python train.py --head_dim=64 --positions="learned" --init_std_qkv=0.0312 --lr_head=0.0116 --max_steps=6251
MLP neurons of a small language model. Each row is named by its layer, matrix (gate and up: input weights; down: output weights) and neuron, and shows model dimensions 0-95. Each number is 128 + 24 x the weight over its row's rms, rounded and kept within 0 to 255. Numbers have three digits each. A neuron's up and down rows have the sign that makes its largest values positive.
After each neuron's rows, "fires in" lists the words (lower case) most often at its 100 highest values on Wikipedia text that the model never trained on.

L12.gate588:119152119139126091153162126129110146091096135120133195164130133142106154088102117136115106127138141139093158128109105107113152136119131129110105113130163111131130135134131126136135115117137141107154094111146149166175109101173123128141126145090144167125119140160165110107102146114103134150
L12.up588:117132118114151108113113139121100184129145123094152093164080091101163078122127124112168115139131145137100148107134131061121184109116125096124093128128107168101146101130141119079119143150132084137114161144122142140093142155141116117112155148149119120136113110147117153145122146141107115154
L12.down588:087132101100140116115094159134143154137137150124111164154124141086123183135142170114148155098173158092127126150127129185109087109152153139097108089103136110101091140123130157143135099120155092177112166108138119152131150146104150114093136143107130145137107117097130151170107140134091153117
fires in: "where", "while", "does"

L2.gate196:136116123140135104150123098115125088167141093140169144155142121137129136158149136153069124154147147069171102162158125091080112130125097102081108100107122121117138140113140088135098097117106128061107135147151127128131122131156149110109128116149120147122146138103133141082123155145127130142
L2.up196:093135109176124146138098114139135130102131133116146139163155100160078147142151102132101127141105111112124117112108159135107112170132137140121142137127163115137103141112121085171087114167091124091136107105118133130107130111147145095115135140123091111124145092123147098088110135171083116119
L2.down196:096105150140109133130122145091112121107110127127133107170188113144130129160177122148187099095126091151135154141120136154128126134133092124103151176139142129056127168129086135107124113158152139069120116050151093147128114060144099131134165138084141133172155084162109100118136126132080126147
fires in: "three", "these", "greek", "previously", "two"

L4.gate303:140137160133106122100102139165084108108145149135165155130131121122112127128137146127118130095090100133142117111133132128106137132151071138119151118097119119127093149110145125093133112127076126041152127125133097123161130184124116163117139087122107092119126173165138120111154138156091142121
L4.up303:130164137173138138151106140154123145131166131142156123106119119118092100081134142106127126114098158151128146126122088122123155121157056124127103132132117112109120108118134108123129111133091115122195112171149127137165103163189143148124112118107129075120134145115155098114114140117087142130
L4.down303:137123204140192153144145111078155127112126120170123103139142101108151137125106086092138090096104099143124147128128138084142145119134126140138138147109136116118095094103137093114088126129115110101147133133149088122157128117138119111121145095126109151137158123112097093151145180107106194088
fires in: "three", "two", "six", "four", "five"

L11.gate396:135114110141182118159196166145155126132065094119116139079110096099085133091145137076164141164138149090135118115154157149135157145159130131122121110068154100175083122123101118094087101098117155140125127101118162123163132135179094126149157132095159134117145143134149117173101118147121109107
L11.up396:123115128152122114159101121147164116155128169128139169097107158127081099114151134127182125111142157173157103092132143129116180125164131113097122121131103144170148124121110080081095127122114166122101105151127149143136138139157154066168107124146126113138128131145127150070110118105123110098
L11.down396:075112093120129126117154168138116068137137130106098113152162157137111120115134123129164110202134105159089120143103128166097127140138156103098070107123102100094107129139137117151126148144105189110126119135123145142130112154126086130108124115097137094109163149137158141125156126133123165116
fires in: "s", "vice", "victoria", "career", "vladimir"

L3.gate73:140119129155115083140126122139117147123135157175131160141125147125130125124139123110128123086102113136122096120136134115106125134175128087101136119119168146141109147090153104098111070143127125083145096140156105124108109185132090125101164141155160141145117138174111104103132101102122099162
L3.up73:128136161152100082123101098146137095112097163165165088112130149108156148127127120121128119078148135120119106069085130152115123097161153108105176131121197124127128103124121105084106087149098108083113147141125167147137148133099108117095149153152126107171119112180094127090121149129164148138
L3.down73:167144134112109135143103130097119136076102105139148095120127131122150144171163141136161098090111134147162101145083183152119157146160102115125127194146140096112140102124114137150106116166115176113140151112132125180102137147119122085127128111133173103142105152170131136096165138104126152131
fires in: "one", "three", "mosque", "two", "square"

L11.gate293:114161133175140088106128076098144103122189122150109143138139135128114131102117136120118206155111123121179133127099109137130136106155110110111146112137154175145152120137067145121148151135106073116100126133193101135132110081147147156123133100099152093114117126163169163093100142110100131135
L11.up293:127120121125138187145110106160123166132099119115167166165128157103141196163154150139113143136122087105097131116113098133087103094157154139129147128160122124123109139093135145116160101145103116145095085150127147088142150124143115138153130094171110109146100097087087093165127104148105149175
L11.down293:131135149091134128124158134128105156149121108136132146107079140120098060135096113067175063154098118093181137126159075154146176148131145108144109122085148138042151161147108130110125114136124144140087127079134161164113122143102056138128141096134136115151156104138138089118132124113153134113
fires in: "a", "in", "into"

L8.gate451:104128132196131128131154113156135104128149126152136129164110112115129141094136127085110134128118167077132114115144097097124150160166103097116144106147127131127129141125095133149104166130126130148131111112166119144141150139100107111125103138139086118133173130113159125115099165125146144125
L8.up451:107116103136132153131148108154152102172122119125146092108149129125138145123117132139171131125153094112093098131118091140107093100145118123123148137211110149113138117105154149165146108117139124141116133112120104172106141143135131123133148141144109130145113102094137163099119159111134167102
L8.down451:137155135131094144158129173112137134109125157084155134092114125095129111130156115145141117155152155103105157127117147161133113133156129139134130134111167114076124126148178127160143109122139113037145146161112117076179127137156143141132138141156142149129112103137108094138172123144123135130
fires in: "of", "from", "in", "to", "resulting", "throughout"

L3.gate68:134160100160139172101125115112123125175088115090122122145147140149132103106142157126164136110124148111149116118143159146106156161096099076118120103077153114113136104115157109142127138137107135098108091127127146134143143140167158072092086140180136091128107161155110125137116139134099116149
L3.up68:147112129090116117141102103136144138164134145124128109130147140115095114082120118111154133168128113171106124195059165131131109126163110166126129124062138127126125120169107166086117124115104080103163149125170135119103113121156140140126129143143113110143088158127157102103135136150194098130
L3.down68:124132170121115113169153095112135112154127174149085131149154140145136104098121102109087156130092096139116127126101128120151185103125129129121117105105087122093148122126154114139164133125107082134128140094152102121109141162107142133138139135102147092157117101129163116132159122146153131122
fires in: "this", "these", "it", "what", "that", "which"

L11.gate469:141146143117142127132158091114104124154144175131068099159128092149121140161128111118108134094127097158119172084130108184096124135148169128126118117128126125133092146077129128121120116155119115108158123096105156109112095163154091091115119105137154153136136134159138130101159162116091150139
L11.up469:137155154131146132126119079118156092148136116115090112162102124136149107141096115171135131110198101133161198129125159133104141153139103157122121121126079112114131165128096124111104123131106097130123138171127119145127125117125124130097125115136123125097125133163153121125154176098111131150
L11.down469:120146116130142147162126152140138154098116151118058133126093137103094111140177164171097163177080169128153095140145111118116124173167124123159149135095145147108093129155114133154134140147113132137131120129137101162120132130111120114087141148103118126101133114130120124160137131124114117128
fires in: "of", "where", "born"

L2.gate92:114136105143094138126103144121117144156126142111140164129133098125151160111112158102144124131114104135143083135112133098067089121124089087101103109150150121156114135111174130092128100121129139114094113126117160102129068136117124134067132115131149113157106137160120124094149107120129158164
L2.up92:148139092120118133127122142155076103149149118152157162122143093136147149107087164150164116104133098148161122152077151117087062079103107086128086153147122145128098152151138117127113123119150137102122108132143171123168092101135095163097135115112144155123118091123132114090134129109121119150
L2.down92:125136117124128111150121165138120117107085165136109092118129112134155116119111123120153106106164081155118163105122134080088104122112123093139140214152121135067156128131142116103096142107125086135109097076145146128132119121120159116169158146104125128143131100101129097106152138140146159124
fires in: "gold", "hold", "killed", "goldfield", "goldfields", "holding"

L3.gate388:124181146113112102143079105148110123101127155115145113131166075153126083166132137149114094103104122132123142124159117111145143124165111136094127112133109161125095154130162110122122105117112131089079123138174124121113119172159136078133079090140134111168148125140169096092110139159101096154
L3.up388:111134168171125123123135139130112126107162142113157108125153134112125129137143145122121161109132131115150140141101129112131190138146090101140153127072122149121159093126141100079158139136123116090127098111159125160125157147141088106118151119080115100111151132155152184070164187158097131122
L3.down388:111144144130152159130121143098165129087125149153164121145130094151166131125145137107149099082110124128152161150154136140076139144185117147129124169092105156083137101103128130108106133153105130084138115112150114140153141140112153133131145126094102114090134125160131148097140186117078122140
fires in: "three", "six", "two", "five", "eight", "four"

L8.gate156:108152110157140115150152124117119158146143104128132134129168119097098142097118151063122137127182139133117135108142069129149122131147103120113136120117128139123124071146135107145138129108100127095156119109118122128112111134125098138147137147115138122127131146137141148119126137133105108153
L8.up156:126124108109088113134089158141117142112126095131139163153123127148144137122122130118096097140114145134118106160111128124145092127107118144132137132078134118113149146118115141104145082133115152153073136178125116091105139145142130119123157165143133161120111130135129112122160131096174133195
L8.down156:144137165135131138110141172129130117124098161110146100117139126105162105157126130117180169159151125114174126093102150098069117125134126083114108097170136143078120127139135101128113167127135137125153135101131097139120120145123084152128086121140132129122145130103145141120092100138099161093
fires in: "in", "as", "while", "since", "because"

L2.gate380:088103150108132178129106104149107124124106118111135142145114094155122132132144133149117128161130127142151128138106126141080113107122093118113184135145165152145135068141140115121112161065119131090168120109093085126179140112179140098067158105118114141163119165116140108149138139112101162174
L2.up380:128125129139137116151126113114158135144088125117110131163131086109150123131139062114152137154098106188127106157116121135116130125130119110140128131112124174128120114101109141122147134173112160098172119128141122104168125069149172155094096091138170139148144139139149141181131118141120129161
L2.down380:106155118099103088107148146163125102108151152106124142149098087123117111107095126138152139148135060106099124156121104149109143126112126090137132061104122146208098135169140151104137139112135120122158155130139089160138092104108127147155147148161131095139095178114168111102181137109125129110
fires in: "but", "which", "it", "who", "located", "bought"

L8.gate119:094151119184139133145128093099117108137092108153121108129157173162097146126149113150114150165120108119141134179174128134136129110163139123125112124117151149128113136105135147139130100118111125128115129132182149152146101114176122160136153100103126150093123105150175088119119156083135106098
L8.up119:142124120123125120105162107135087129095111155085169103133081109141125154134117161139133106115074151115134113146128083103140084139176119086115124129128132126124101134145089115132135127123109145136137129159123105126187117124136142128115102121126131129106117090150145113094138105093160131138
L8.down119:140097132056117130128120141129116120118140131130127117127137186130129110131119174135109144109170133097083107153147135118118120093132196151138144109113117155119163108099109139094170092114103112117097131105150122138081136111158122184143143161134134100103108089160135107153124171130120131156
fires in: "in", "behind"

L10.gate605:141089142154103106104107126096140148148132106090094120130140135108142140106144132055164163137114095146079110115116116104104105123167105114119157094142100136114093116099121143160122149116152141126174121145132134129115143129137111138147120100094124122124180132133139152153148136150163113179
L10.up605:165116173116142090106147168082113133101098154092080113130130149115116127101109113116130128147109104128153111115162101138143106145109153108133159130146153209114138120120121137132181166137163132157183084141170168154134101122105131137168130132097153160155128115090168149115113139159126100129
L10.down605:111177142125144144159125121114114119165113098123123109120102111139124129139128080102181131103176126178121154106091157143159135151096115099143118196128129126062163116160128159162094117157148115172162138097101116184147145150133163108100095158146151123149111091089152101147153143144150121099
fires in: "who", "and", "which", "also", "fought", "media"

L2.gate515:112154126153162130081144145135175142140105163141123100135101165122165126140152148148137128114116132122174067064169127125128133142090083107078125128160146091138150136174107113138146115102073129114128127111126165127142117111125101147136179155164118178078141106163135094094136135142149113150
L2.up515:093100109130101109122143120116116098106094145112133123152148122138134153148134119104088156125110109183122101105142145137108066103121117139113138149141162152170086134139136102132094115126130124091120146121142114112134113131157103139143116159148121160151079143117178155121144138118145103169
L2.down515:117160115137133133159120137128093114137078124131158115111124094135141102126088162149125140097187123194141117136151144098069117121135136129083116113142159147091130153155123124119114119133126100156113134118163087131141100134132106121129162132114125124154140115138141101135127162115117122127
fires in: "gold", "hold", "goldfield", "sold", "goldfields", "soldiers"

L2.gate22:107135132126127096171103156174158151156113125094082158129097156145133091143166132121091127123152124119132108084122127157143180122115158115100112097127143110159089143107102128115126124130159119092142155144110141106119096158097111125123123143155111140178177088114140085166117129139122131119
L2.up22:100111120144173128087161138094133123088167123133125151140153128107099155086118097128098110166130142145113117100137154105126138135134139145118146126143114168113139182130126159138139079159134161136144125073114106136112134117121126133151110107167108140136091123093116094122141174137118142097
L2.down22:136156131127134197118156103108094154139153102124099145145121141123100156131111104142092088164100109148163123076173134138140139117127141093127159089109121110085140092106128147138145137144136132100120121119116122123158163123106077146169150154141104132136146102150119136158154127125091148165
fires in: "january", "death", "assembly", "february", "neighboring"

L10.gate529:152128101126120136116099122153100108117156162135106152183170139112073101127133173100126161159119118134124121136175153106124154191130114121104091103146099169118111139072126111120130131125149095125111125081152139135125142142161096074146100103153129128100127137153120135097114147115164096157
L10.up529:112134120099141126122145112130105128109123136124136139162118143115148137145112123176130130114134153149172138143088174150161110124125083093137128135101127108121079111161120120136122140157151102127173140127150131075149129090122115124107160139122123145109150116163156155105134110125139098187
L10.down529:124150163147131134115143092132156136143141080162110135110109076094138140122113100139125117138143135110125115115159136155155147157167108104170112150119136166095142146155159105160099098151134112109115127107130154137111155151165144167130148107128123101100145136144140135101141143179122124099
fires in: "his", "their", "her", "s", "political"

L8.gate341:093078172115093107143106155128137130118126116117148114073155113117147139097148144156135141138116130179150161100088109109078151111144103116109131114114137155139140119097105136121095106119110137130127135141154120146118106111118142124113123145148157126141152138114138141117107124135110035151
L8.up341:090139105151131094136158117159126102146125073123134149112142112144112107130071126118170131098179161176087122152128090147127090092117154130127141130109144142131114086115091140149134123122126127123130139140090152142148149113118151126156147153112124138158143115137130114156152166166103125114
L8.down341:139123145131124132098135153142123119180145138160184099124128104087141089176125108132128085118156134152114128100117144146127111118103151111138131119126124143104127127164143106144134138112164145125120127126151137161129097104126155087153090156108128155125109127150127111141118142133089121118
fires in: "or", "also", "later", "because", "and"